{"num_hidden_layers": 10, "hidden_size": 192, "num_attention_heads": 6, "num_key_value_heads": 6, "head_dim": 32, "intermediate_size": 960, "vocab_size": 1024, "hidden_act": "gelu", "norm": "layernorm", "norm_place": "pre", "norm_eps": 1e-05, "positions": "learned", "qk_norm": false, "attn_scale": 0.177, "bias": "none", "tie_word_embeddings": true, "parallel_block": false, "init": "normal", "init_std_qkv": 0.0272, "init_std_o": 0.00608, "init_std_up": 0.0272, "init_std_down": 0.00272, "optimizer": "muon_variant", "learning_rate": 0.00567, "lr_mult_o": 3.0, "lr_mult_down": 3.0, "beta1": 0.95, "lr_head": 0.00594, "max_grad_norm": 0.5, "warmup_steps": 200, "schedule": "wsd", "decay_fraction": 0.868, "decay_shape": "linear", "final_lr_fraction": 0.05, "batch_tokens": [8192, 16384, 32768], "max_seq_len": 2048, "doc_mask": false, "train_tokens": 123500000, "max_steps": 7972, "dataset": "wikipedia_en"}
MLP neurons of a small language model. Each row is named by its layer, matrix (up: input weights) and neuron, and shows model dimensions 0-191. Each number is 500 + 25 x the weight over its row's rms, rounded and kept within 0 to 999. Numbers have three digits each.
A block is one neuron, or neurons of one layer that tend to fire together. After each block is what it responds to, as a language model described it from the Wikipedia text at the highest values.

L7.up98:501478474455496524527484509502523513510501486480514476482499524519529496497520486523454494507506426541511498501460495497477532536519530480491505497481534467524507492525493543503487498504513484514479545524519573482466507513503529501500523510447500524474491508496465474515544506479479529520499513516484496499496511516526484550519503494513464476497532510469470481414478573444484483496479504513493472524484479500509480465502497489528549501517503501462520476475533492541477478503521487508473481512483552539500464531502508492523537512463503474519492486483459540512529444500500461482
L7.up174:478471477520547519524470492465496499480486474515491508505507500471445532533503520486523490565478494519454503445506495530511468505561472479491472489516557493457511507499540467505504494460538475493473497577535538479518530457515540480489498481501472459499519517521523511468460528493529468527498480502524462503532521500489465529518487510507506539525534496485510493467544496469515467510505519504482504460526496485459519523510459504552499495494518496529475518510512486476489486517487513482483485492464477468467508472492547506524464504510508494490491482537485460535475500482526522502
L7.up273:510496490526454511535505468479545500491563453498472529526491487455547498519497499476507506504532474510553453505529495493477529502550522525513498506490494507484474492495465498517497479490565471519468490484486494510500486518462512488467504517523503524485482514533504526516499473515462471515478523473504496511502539523548513561527495494466498495505491477466494476488556514505506478518495495509492476458476527471480512433475513528492475480522523485523502481516524520528491482486512445529561520502504460477526490509492565492523491487486472505494486527552439471506464508518477497508
L7.up406:523480440529466468509498493506483514480517540472499521518505503509454490523511482530489515511535516556490442528496495504502492509526500513485530479541495485569506488534469487445530482485530458510440514495486534535478535468486546506433457558550487538506496524487496516504509516516512525505521552503507480509464499478477513509493501508496481484488523501505495505447525503481491448495485502483506463507531473503526493505514501532527488501469520471470524479486521493488547471486506445495508501504484543487487505514494563534480494462513502527465490506513518487486519497487458495517
L7.up516:476487478467486489469532490525511530518502496471531516500471488468538491493479465484492446500536492502478508482483507482494546551475534537500469483522497447470539492491517463507471456520524508517474543501524451542525499475504515484499488509488509552493494444481494504539487474545503506503560491479508505515489491519479526500562510488504548530502518548462500503458513475500495558480482498531502482499471502469485484491448494447509543521513477496506510467540477519492502503459504507537498484513479484474494474481469528501526541521502516510490499527504482535500491534541478525466
L7.up705:504462465502485483503447542534514528506507506508492529518463526478501537493521494497534463535518528481551434475491481528496551519493475519486483487500489475477510499504463521491481549558524470477514483485503550460473505513507518483493518499536489478491509524543468472453460542520529501511473487553545486531455498472501534535532487486483470519508524494518511497483454497511516515490518520448500495478530497492519466459467487494512471498507499520492506447457499525474505506514483476487506480465444488520504510486496538496544524520507529487501504480520493518494532506534460515491
L7.up820:444510489484536512492466474500458513463503489469473496581532482473534512509474501494430516464508508514520490460494487535512498515496497450470439529507506505488477479488478498520499505484490506486496473525492491485496479491477458530487521537514517513501525516502528506485502483507472500508510514499520524499476544514530485518499538506504520504500515513477506509526465516522496510569504503460509494489470498466472512502492516482526502575465503502455493480504484529578472507505486501508482499451468488474593523520500505531487489494531470500497493514530503450508525501515501549517
L7.up916:523469482514498490501520504515483508501506511474486486514483511457516498503509495517530520513515456502488479495480496540508564514556525530516487503536536507502454499517503503482525514482499467487492521493517507523551512474496511521508515509565497495492493538501508480514528479506514510507494552501473477495488531511504530498539436541512502502524525508512468508422501469469522480512441517514480469457482494526502482495466530544498510506459541529477513434497523502486503493474545477474539443471499497518485525510454495492473515490455444488458534495525492489446501504514483482513
Mid-word pieces after an opening fragment

L6.up285:510483477448479500509489484457505481468491525454548509518498536503511502476527527449526453492518499559507519482476504487508494486517510521464473511451497518514515511501506455499489492483514516483514497512479538532462521459512505529508470498531507525501466476431526501520492505531516484525524520484540519472537474552518494532507498498494473510477519488545520500472465489464489517483522482518491484512450546502550468480494531499488483499496511479540521543483478473537499484530495470534474530474519549482466456536505486456507493520497511477501483530497513518507490471542443504530
L6.up291:472438485516550503483486472543459489504459519523473532463476455500478503489503498503489482527497545484506506537504556485475556471528500510496513501498471497463511539510495490539469506511484533518523498493502527476511503497498511442514511478513502479498479516472533522552499509502486514528477471475591534511474496477536494555489498458466494510505497458519528546523489461483503552501473507506486530532464473486513513515509481500531476526502487472521501465453500485493487553497536489494499504483507477492536497496482509503489530478491488505470505476490538461474530504488478476541
L6.up377:440533496510511507497476471479491509505494501473515469496468524491478507504495500495485478467487481467496538502507525499492493508524496491513476499500507508437478489487509497518489528545512478498516511555512554496462497524519496495503527523502492472466498524473521461485549473540507501438475520516467485477492515485550481514462551503498443495513483481535509512463478460485496547512506449474478517476471527524507544487523496509529497543496476506493485517516485549529506556521521501532458474497477539531546496517488496511523505510525464558449506523471484520471527520513496450488
L6.up387:510505490497485526497524456469514541461529511482509515527511550506500535522475518521486506495496537513514469498509475479528432510539523473485471556493535487496553503517495450459526509467474495533521478510475476539477494492465489473534486494480515462500550489473470537485519448535502550490539478482481517490460500488464541487503492501494504464461496465497488481521522532498483499452503506491477528533536550528490510496497542516489495491524477481474480528525451442479509491511499486481481455525519515534534509505501517476486501531491522508546531496517496509513508521509480534481
L6.up474:484489485472545502515497450482519496484484478478512538544518465538532536523473503506496474495501492505510479481448519482544516459494507484527523525511477516491556498529505478476501464501530488546461504518497528530523500510466523493535496503477522514491521491495502493535470515472500496497491491504498513493437503497529522524494463454540484494512509503512510461491459505528508556561481515486498534426489530477496523471442570497526461461488486489515527504488495463481504498497500495520475510523538512501513492495529509426528513504470485485511515457491503496491481515490524537535
L6.up487:504512517514507485505498448501511514469500504472466506481518494479516554521476491477501489508568484464494472466496476518439485499523529522493496493524526485481527543473502486496568480546477461549547538535458527523531453501496511506526513498494504503540513507464472492463476478483502538530474475478535484510468510501509507474478489494441510486519479506515524512472521477469509500486501513505524545477478506486487511502540516551487480503505501468499467518494494465561503515519550467506510526508499500514487503501471481476547453535516499544497470481461478476517537511514462503508
L6.up629:478500515468502519514497441491483545481477491452490484538497499442505494481514490533478461506505493470548502502462432503537482446547529488526445501516530513513540546497521477507486514505507466509517530518468487488508505506491496508509443524496490537490497503503486507487474505512521489525491504488482518485499491489501549543491475516480468484525466522511495495455496511506496516524515466449495541502476542500520515484477521496523489518480509477465463500471583469577477525494508495490535529521513520526510471508496473456535533477498520505515502481499495512503531482492494512550
L6.up827:425520502467555517510492510498500502458445505510479510461464527476509499500519510512503531493519539468509499490503507471505457537506503548537511526487531479520526488500444491523536488527514487504481495517465538486469476417492495498484439523508509537454514514498517522491522424505473515505507492496493497492492482490511498473538532502490522516495487492526479510504516486509504530519447497483483533500496516509506497512531507544495512511533528530544462502457525485517500494466509513485464481480479504536490517512493507491497439478519465536530523495521495456464539538513518475504
Mid-word fragments after f

L7.up10:510493504499511495450505496512456478479508513518482513503494532470523484506520540487493487487501489498501479547453546487497467510482556503473514524492479507536513492512490498487463519466474475511503503522518519481520473519499499468543458486540480491491523514502547526494526463574510498549520508507453507503501496461496491504537489470513486508473451467543456522514521484485551516512518523513506496483478516465490537540517532522517510487528479473538473488532495497492511469453524513494468458476469511475537475500519506500499458515461490461482456447502512529547484513529529484549
L7.up219:474512457478558498501498518473474502503481530498558513544496449473482456510492521523537512495498494507514529448487488498500496498504492497510537496533484506516538495509491511497536544495502461498490474499490511558508453486480468491469504526473513494491471523551530513493476539469510512535494527502490498560470501502475533514504494503493515504448489483500529497464495487517491557485499472515478481470479512460519467450492505508526513462493536494504494503515488516518468504480544540522474465479517538506534498502488495504539438519504495428491445547537518485482524495470503502527
L7.up263:482502500505501507470482461484504513472474507482476444541495466490505490509530555467479500528489519535480508485496548471494492532513514506524492525502515494527497470451499535522540520470490524519497516533521516551505482495466524574519504483527454483501503517487503497457509489483442524488490497505492497550526500500511455490464548499493460497492477482453468498498480475567480495546484482514537484497461508492485561490513476531519488493485524428520513472510526487486489523501505462441481495508512487523478485505517462464498499550521501516488487468518499504496516507529517538513
L7.up449:527491477456537500493538499492481495489489555461494474475532494484501521512518469504501501500512519499510538519472553517514421539489520505554464500519435475470546490470469481514492507515470463492500496442480504475489477531509522459486484483522494521500502471506453524507477482544509514504476506507461461510523509537462500536530491486471479541485489520459524502497504505481501467522481481503505504508483502477506454494508542494522534479500503526512532466481506583495525501517508487525490502526519504501528503513505450465527510538500521465504493476529522475467483516521487548486
L7.up485:489486470492478491428537492468545519485482451530442485534485504505507493478548511517473475513515513544478490536510532495486486536489542474480454496559478478480503490499520489534484492455499478526479544529487484489495496515527480511483495477500495506473470488532520542500505527516478518537475519512512487497522514538490530537499490474484524544495481532534509497513472492484530473508519506456534497508495501507475458532493505500522524488460509455483543485473495524485494428461525514500524512498514502550486526503484473512480528515486484492509471490539471548470446481511495495542
L7.up826:515498481475496530476482500501496496499488491525503501515538523501519470506497494466511499490505511538507503475498457457516466474495534509521464503465501487532484494509511487522486521543453429477454538509534489460473538500545501498500526530504481499532499500531543489517513521488498527451504516527468508506491519526592508487478504478470516504492472536518499491585521482516488510518522513496533471475496524484500498511503510513479456482481472551495493490530483496532508472500481494492484463516476482509497489483548492436440528492494478481457530502450529466490503511481549504508
L7.up919:507520503505533516477498513481517498475442507462497523538504477496501534514489495475512506520447532510501507531502523494522487484499480517518530527514477474485494465517554521498474505504509478512493510540434520479554476517523491550504534469489500478469527537508532484483512470528487543554471507499492501515493436452544509498542500498504455508526456511544492507560495509498505527496469520512491516508492530495516510505432510507506471516485515477487479433491487482526476499475530499492467518482490492470495456496482478526484511524482463428485512472503531487484500487512537528519
L7.up938:521512470537496496499489492520485443488458501518501447522500560509514520513529461492549541498507506514508519504479498532480493489504515515507557520474498512499488503513483510473482483485515489484495500501510486509536500473542516522538509485541481488485512501491539506504562508498493507522541473441497552535525457481530477538505513477481502501515447503482517473468502510502508503509513486477453503513494507512467530480482488493573530489530527513485509463504449465453477515498486513508435444528472479518511452514512515467453495500491523493437484479514495509545502530497487495516
Word-final subword pieces

L6.up1:536486537541495460496530522552468544514458510517531481520495475464488486531529515539513462499528496494471497524470528516465544472454463509490509510478460462515436487528520508480508510507530476516532520534516500476478465470486510502498511487455485488524453481485490534524515468519484474532521528501507484514489558519483502505539500515490519521511523500510524452470462438520493483520543551503486509460477483532554534515494517500488484501510488501515520500543494498510464482478485542445461492515504496476483483508497488542470459502501477502487488488482522504494494485478495476487
L6.up12:524526491455492477500450527490505456505513477524449501503498474497513518533486500495488534551487483471519478539451505474486519509523504492529480532477502491511524470489506508528508511507481497496504460495468462482488534526507490498511461500527503487499527537472475496471511480529449514522487515520496521468537506452504559532488527482494511501477496508497526532485510528499523500502490511514478513538531507492545509484501538529510513443538503438539525528520489508532482479518509462441491491483485519452481445515520495507480488469451471510572478461540520501516511505466481537509
L6.up103:552506496547475489490493531485500502505534470486520487526514487481526501525497496514492445478498542526524475529454507557501453460500515477505539478475468510492482499514441540526500480528513521506557547468533453485473505522496514523533524544533456481508539515465481523528502477481503520529499521464490511517548525486468508479482503494493460511477512450495488436456517472539491510497497490462528510531490480527504451534494506470526515490467477523502453508538491509483487499526516526488487494472510479500515485468490517516515504472496466519513482490510513521441493493505507527493
L6.up133:442493468491509456480491508492459511448518512531497500509488501490490513534539546487507479515477480490492513497490495492519506539486475497443487509456493491502457517505470507476500504508497486518518501490489481480483480496478455486485528482502530531544516461531528539495447485477471530544500547481536491483534516538536462482474502484542544488463503503491502518499493473486459467532491484510538492531506490513490524493505476558530495484550479459542497477518532488495468492471547526512505507483498508534536519503493522521501458487480581516473452479532503469519521503511484511487
L6.up359:465462487476538534516498465539474468471451508496489522493509559500525469542503538513518510487538496481534498511500480480489519509489534502510471482492493498540507482520440539499521498534493504499484514503511499473518474556494468495492496486468504485496460534473518473473441469483479487488512467496508492512527519522514511530515487498530515528526513511476488509460504521504543510532531500519491523510450495502515513467491502512472468542483487453478497526489438517498556473515507470499471518521541528543503488490534507479501539434465507492541497455480522490545506456472489503510
L6.up373:456468489459529488542544465496493509499512513535466526468527519543505505476508431483477491494503482516516509483523490501485565477485525474516452521506530489479523513531539543494515488478529482493480479553475471544477498504518440501468513471496483449504516536495490487520498515526477501450475480526507503545543482543517499482467513503523498503472507453488486490480504464519504477491534548523471498463476505446510524504500488502481525479513498492508475470488471486495492515494523467481489535537489470538518503542507533505510489483492525494511558541516471496516502477531502516533
L6.up471:524530522526517470458507496483482549515489533482472492483535484497507527554524494517545536531527534516496486470471525471533479525471499499513504478488472486547490474497473490485510499489506496479562518465448472531521464479484549534501501489501477496469502504536486511528521476492495526491469505488491566499557490510486508472460526577488508535514446469490503488484495514457516486508535507500486503485499521506483455529513491489511527477501467522512480504491461509462501492456520501495521511522476465460517480460528474512448518523495483489513470492474520503468531504497552498517
L6.up777:545551516518502490505490539531477527493467509522513457531557502472508494555528492547502493509521513534485518525505470523446501494466492506546492475465462468504447489499507492490499478473480470499502526468520466504445525493461516499468440523495481514479462489508492462478492468549520516488460481489522532540499521474498522472477501475468541541515479479576531483501525472504490503490496535505482512496526530507521491526509500493515502492500461504527530509534505492512464490500500528448510468491510516481498473497545510524462508528470524470526500482516497521498474527476523524491
Mid-name pieces, table separators

L4.up615:484488467485470493453496463503495524481500476485497484534533484506496504529508511500494512520468503501509499508505535521476471513506487479466492520515433513514508509511494540458506478478542500482476553477522465486496467499498468505559489497488540502471472510534504525465506443464504528487458481524510567531519508513540518532509497464515521549477473523510546465490485530517517492506509474503490496515457551507495473523490485515513495496469547484473544528495511470458497491517496510521476522480526506541501475516549479518502496538509462489504484456522483486471466539469480563479
Name-final subword pieces

L4.up721:498491541494512471463446493498526506462519480512541479480484510494483471529510504504509495485517470508522489525464534466493482525539539494513517495483467553479508500508542559524522465525475515534515512506491472456560468484472501497501495472515462508512472478511474492499497500532487460484494446504513489529511463482521491509496548515519512544477482479487521518472550481496515469519549520485511468510501501558546494487516487437470498508499487495513449502490518544488513502537491533515488522468503501526485495478486507443494472467551458483493524532529521503492509508531501470534
Letter t word pieces

L4.up868:506453497473520486488514501461506501529517526489512492504522470486474519535535520439490492521500504485524482493506472456485523473547456512475465508500499484522506486489488519527503506491471515513500489489497452495513497530520511511479497451519510547529494525498526467508500471531476537504497509492521586496522504519451544497556497514513496501494481494450518487528570504560492512474529507503492512513441497515489527495487476510525483469506497510539513504497468491532499515528480500474505512537514478501472445469523494506471442535532470501456523473499498460507492517477517521437
Final piece of names

L7.up189:496460485473509549481467459460503491477528498471527462465499519497503503502485526513482506475490501472489543527543489458472496529522521498514466498511531482444538490540469481509504493546518516545494504524509494503523493534497506481491493526463518527487533528524463488509510483519529487533521521441485491519497478441549478480486513511487553504536528487520493487464476527487499554473527482484460501503510504486504505460507494537485450489487486490513497526499479494535473501474569523484500502477457496494511507566461504536509527477473474492484502521529464480503475460508495512535
L7.up244:500482507524492496509517500498513529504536497508506511485462478510433495511495507514483502519476510502475525479521493475490526506526563517542523535490492488515525514539521463504552490545521526496548555506474526500461456500490492527471501515494491546540474515426488501505485483496498432458495475519454474535462488501515490482530504481502523483482493485472487491476496501528500535449476528508471474495514488476474525495552485535440503510482521479494530540485499496547458477500501496497514553552503494537491514466496508515462508492515449500480462515497501485509525495509515496530
L7.up368:487494523481525494492511455469491500501521551526514501492494471470493479510501494509472533468500519504469523482517499481474480515493562567495498488497544507461453514510503510514467543495485502509464498492478504490496487503512521460482509517521531497544480430487466469527491537487506564514513500487486501524508465502534513506538462477488491487489535512491523540488471464540552556504455543490488511500473462509529524468485496477471486517520502486471517499494490501535525531500459520524486534477527513491482503494470456504499524468539479487448539460496557496483511487525484526520
L7.up372:493532468451454498518506486532499500471492504527495520491463549481481480502471494529461461564513526485497529515531482512531524537473461514494499497491501483435541487448538486534508517513510467501494459531525524533516488493465476540499537521537498533523497512500437484522475460515481521539477494503488497515478494501511467504528445522525557520506537484475474488510491494475485520533495521482511506497533469493468471535507537514484507479461514510509524492484513475498518509498514479494529531491521496458508524491500495509488508511469487510471513486471500450496482449558504485549
L7.up409:473458480501531495502441420489548514467514472491552493466522499528548518529505512468520494516507550488456525509500504463473503528514542462520472469470500462448522473504518536532515476534474497528521509507493541524511481495491504477494449485504499504496530504523500483523511461506513495548517461523477510494497475482524514484488504494517516556514501485460494538495480509497530495472524501486475537488503507508504493512522496487472494471536463506539485474495499479538487539532508489554490447486474476517540523518502504501464472455501478525480494513451514498515540510519507514516
L7.up556:480487484536496495520486482512513487486491481524505504490473494519529503501466537466511495533519449527483537515525516558502502473531523529447489555528486476492533492503542552520532544503462521485497502476536506525482515468458526549523474501464519457485498537467511506502500508483528500473492491500487473498469535471495527514484478469557515510493525510540522551445492507468498519508485469455503483511453507476529504469489554525485503501504458463477466491490489477463486498487503501485516502552529498508505515489507506468511480494492498470468509519474529418493491513522522493483
L7.up836:456490462478496506480525517497473539461426478529520519500529476492512569474487504497490479569481506475507500492486470471512457551497482562519483479484513462517470464483468522543537500534483455496465520512461525523486498490504494496509501495527491494503532509515496499514457521519530523554510474508470495500474505517490504470516471446502492507528498497497524530509462489502516489475498515519501503500480477494554465490515539489476509458547492511516474497526522490514491501477462552505495501472515465550515522513523501540501511546484452493514528510450514478483480497508508519513
L7.up837:502465508510465554488457416521483491483514453511493508497544462543487505484478471514470480500533488519497538456485505477510486473476516493522473538512484492465520493490503469527504521493470519521515508523497510472469482503475487530487514493509517529507501447465448477522498506562508485524523437504471498480525494502507486530495465485458538487529514520477490538526536499481497513518499543482475524519458484466490469460539488508530489504531476505537487532452507474532479497497531485531508540509528512538517530509481507498498531504491472531513487509459494471503533466518477509535
Word-initial "t" fragment

L4.up195:512475494503490494466484486463496506511557488505505506486528499511496469518556515535499462495537521498523505540515523496478500472557439506514449496512514507478487535488503542470518478508499490484451507479512548502483516489510520528527503496492506479491523507509499550510523443528535466526458497527514502506510488526506504515468447545522492465473460516478502451526453524490456496514507508499479497514488511464496477449518538484543485481442489561483480494527513484531511496490539470496468511468443503493538495472491499484512529492509491501517483509478551494505519509453478521523
Mid-word fragments and year prefixes

L7.up311:517497503490512526493474498516489486506518513509464491502481464478505487516508509464477493461546450523497440516474542519487550528516534481520488496504476492524479508522497537487492538547504445461471517529505517514461519540482505552532505460500479540496522478488521507507464484527488535453491491508463463454544496498520520533536499538509491501518465488536464529481516489519536502464497501448452510516485525494498506506514484503544460480545511469508500527507460488524463503531493509463474510496452473484481469510499517525525476508522473510476536490498536488487489498538502546518
L7.up577:511485527532535475528478505471492522452513536444452510540474504488466521490529549483510460489499563529513451481505494537478497490541493495506531513498494480487457509532469517480472509522515484501513527487493483483482489534499532465526488501493508519516478519568485433523544481457513539512564517504474511470493486500502524521504489521492530506510462497549524476511514508524506494481492488489454521538476545503506500459520490449504476494535530473484503467489495531487489480494515553478477505517520503517478473481490492549495474487540493488517513524475495500496477466499462506493
L7.up667:505503475504517503482545480495486475509480459488476477491508486492470513496471477484495484483493477504521543495492491528494524515546484490514520518516459488479502479492566507495544497524484477534453533524507495487553504527483485508499502465516432504479457521466454496494543517507473442479520491482484508507498538502466576519520490498509503519509500489514491506526522503543523511486464494476486462531500527518486492452455514524531512500529576479498501521508480487540535540498488517511530488520489474499481485490504490508499501529542509532482531448474479458477455512471513544459
L7.up718:510475496523518523502499509483482491491533502487497537461550497491485522497543516490473487530482513476455479510485486451462489501504470508507510526476492494492456555457509488505530492469508482519489447502541515501490460537482505513534549527519490506502480508503482450474537453541513491549511559462509482538546491471521463533538525517535471550501507480527510524477474498556489508512493493479502466536458525473512513498521506502504475450492535520489457538514494528510485474460530507502488526542512493494517485487495464508540477507496467481483519464477489512525512480458503510496
L7.up794:473523521569469492464528501498525488511543496528497500486506496508505500525505476519482487460481507551532460455475532487512503509492485504532530504515483488498467496510509536508504496483516473511483475530488521445513479510513517502541532487497483484506463495504533518522511474489456486485478443495550519521502519454512503506457544562492500491506457532513443529503449462514520483495486476525489453505478510530450535467544532499493526478506512520505525504470467498470501496510478472516516536472488519527494515497474505492462497478509532522443504505481518548550502487466467515520
L7.up866:498500524489548521478493461517461482502458480521478536500506472514479514502510542530466459479514524486507496473497518526473517454588484467476483524512488544500462559453451490502549506495507511535511512507527505514502501547470496503497509480533514491512470485499518489458526499523479525508477509529526531526502513500473549512501479509501473515507463528537528478483483449530490477507533489483537510455528492507492514501459489426520528511486502493516499485473511538453485498486507511500504503502534522529478520468484523482509468463514489484502500486476481466481505501485555551494
L7.up920:521491487537486487541479476536524511486481517493501513526518520521451479503462533502473514496510494523487524542488504495491526485544488480552511534545479429517484513557526523500504464509494537489492494516531511540512464510500496498505513450475503525470461474472542470496454463533517507469512492508530503482533491484474478516514483495466497532518496529531484500503556497515491481471497440516488517500486522492479478464500497481529491471497546463473524517476459545504429505493478493559486496478522493493483537493500522489474477532495503546459527500485491481536505492474478517481
L7.up921:515476504476537480486507463470510493488541508520500487472510482478479498547502533482508539514470509530558509505489514467482549481507520494516503541495488502483480495514495553546535488534474480497487487498516490498474492534469485498491512491496511529491473512475508500473467480550470530528489489554525492462531504465453524513563526528465485535474475483555513511490471504473537520493527526500510509536481533499484505472485499472504497484519506498498480526509452493526459483506510528473487458490458515512473450520530524507521473532462491542471467445506532516494475458462523530497
First-name final pieces